Weights of a small transformer language model.
Architecture: rotary positions, no biases in attention or MLP, tied embeddings, normalized queries and keys, capped logits.
Training: a variant of Muon for these matrices, 981M tokens, 7486 steps.
MLP neurons of a small language model. Each row is named by its layer, matrix (up: input weights) and neuron, and shows model dimensions 384-479. Each number is 50 + 10 x the weight over its row's rms, rounded and kept within 0 to 99.
After each neuron's rows, "fires on" lists the tokens most often at its 100 highest values on Wikipedia text that the model never trained on; "fires in" lists the words (lower case) most often at its 100 highest values on Wikipedia text that the model never trained on. A number after a token or word is its count.

L6.up1629:52 45 53 69 47 39 43 50 69 61 42 64 33 62 48 62 50 44 44 52 29 67 49 40 52 34 51 46 53 58 57 70 44 53 64 45 34 65 35 54 73 56 37 43 66 46 38 84 77 58 63 42 58 38 51 49 61 70 61 41 55 67 43 51 46 45 47 47 60 41 49 63 64 46 61 65 38 47 71 54 57 44 50 48 37 63 65 43 42 47 42 43 82 61 45 51
fires on: " United" 46, "-2" 7, " enc" 4, " New" 4
fires in: "united" 46, "new" 4

L6.up3066:59 62 60 41 37 39 44 46 39 45 45 65 55 43 45 54 53 46 49 41 51 59 51 41 45 50 82 62 52 43 58 57 55 62 36 65 52 69 47 31 42 22 46 58 57 49 64 42 49 66 64 60 42 38 52 60 49 39 36 52 43 48 45 56 70 68 50 57 55 53 58 44 47 53 41 63 59 35 54 45 61 47 34 61 46 59 60 57 50 62 58 56 57 46 54 49
fires on: " also" 43, " official" 6, " announced" 5, " officially" 4, " as" 4
fires in: "also" 43, "official" 7, "announced" 5, "officially" 4, "as" 4

L6.up1142:59 36 52 35 68 47 51 62 54 37 38 54 63 58 39 57 41 47 50 38 42 55 48 62 61 47 56 46 53 56 49 37 50 43 47 33 30 39 39 33 40 39 61 43 50 39 48 54 45 49 44 58 35 60 58 55 65 47 52 64 49 50 54 68 32 41 59 54 42 60 64 58 55 43 39 42 64 70 35 31 53 51 59 37 53 36 49 50 60 56 53 62 46 57 42 51
fires on: " group" 32, " team" 9, " Team" 5, " body" 5, " level" 4
fires in: "group" 34, "team" 14, "body" 5, "level" 4

L6.up2121:56 59 53 47 47 54 55 67 63 31 36 60 53 35 47 48 61 38 51 61 40 40 50 48 62 46 52 36 27 47 41 53 54 54 40 49 47 47 39 56 47 31 45 64 34 65 38 38 54 54 46 59 28 65 42 38 48 32 51 57 55 55 42 29 59 31 45 60 55 44 48 53 31 37 62 69 45 34 59 34 43 34 55 52 62 51 45 40 48 57 43 46 54 59 45 59
fires on: " and" 29, " as" 18, " including" 11, " especially" 7, " particularly" 5
fires in: "and" 29, "as" 18, "including" 11, "especially" 8, "particularly" 5

L6.up483:68 49 35 48 45 44 70 61 57 61 57 83 62 49 48 50 29 60 50 49 48 64 42 47 52 56 62 52 53 45 74 40 47 43 66 67 50 65 49 54 54 39 36 49 55 33 52 31 47 49 58 61 44 60 67 53 58 47 47 50 63 51 39 51 47 35 72 41 53 26 46 45 33 53 48 45 57 38 53 52 65 46 46 53 55 44 31 42 43 45 76 52 49 33 45 52
fires on: " of" 80, " in" 8, " as" 5
fires in: "of" 80, "in" 7, "as" 5

L6.up2083:46 69 46 48 44 35 46 67 44 63 39 58 52 61 64 47 53 42 45 25 36 49 61 60 49 51 52 31 60 48 59 51 54 53 39 32 45 34 50 59 60 52 51 33 40 45 56 44 56 60 39 51 37 64 39 59 33 48 42 58 72 61 46 38 38 62 41 47 68 61 48 62 52 54 66 50 46 55 54 35 40 50 47 54 62 45 57 47 31 71 58 48 60 64 46 49
fires on: " by" 20, " to" 18, " When" 7, " when" 5
fires in: "by" 20, "to" 18, "when" 14, "from" 4, "leading" 4, "what" 4

L6.up800:49 47 48 48 58 51 48 51 50 53 47 41 46 52 48 61 48 53 58 48 54 55 51 44 48 57 59 49 35 51 39 52 28 35 39 56 55 51 53 65 47 49 39 46 42 67 51 41 50 40 55 57 47 56 51 47 54 47 41 58 65 61 51 52 57 63 41 55 69 58 32 65 66 59 66 58 62 59 60 49 43 65 57 55 37 46 74 40 43 45 35 44 66 53 52 32
fires on: " to" 22, " from" 13, " through" 10, " by" 9, " without" 7, " for" 6
fires in: "to" 22, "from" 13, "through" 10, "by" 9, "without" 7, "for" 6

L6.up3050:51 44 53 50 35 54 58 57 33 52 52 71 40 46 57 51 71 46 59 45 45 54 46 36 46 48 55 50 54 39 45 38 49 58 34 55 62 51 44 53 37 41 56 48 68 46 29 49 67 62 55 55 48 62 55 45 50 49 29 37 63 40 64 57 47 55 57 40 48 51 67 43 56 22 48 53 42 54 49 63 54 56 28 45 39 81 49 54 55 41 39 44 64 51 52 41
fires on: " New" 59
fires in: "new" 53, "waqanitoga" 6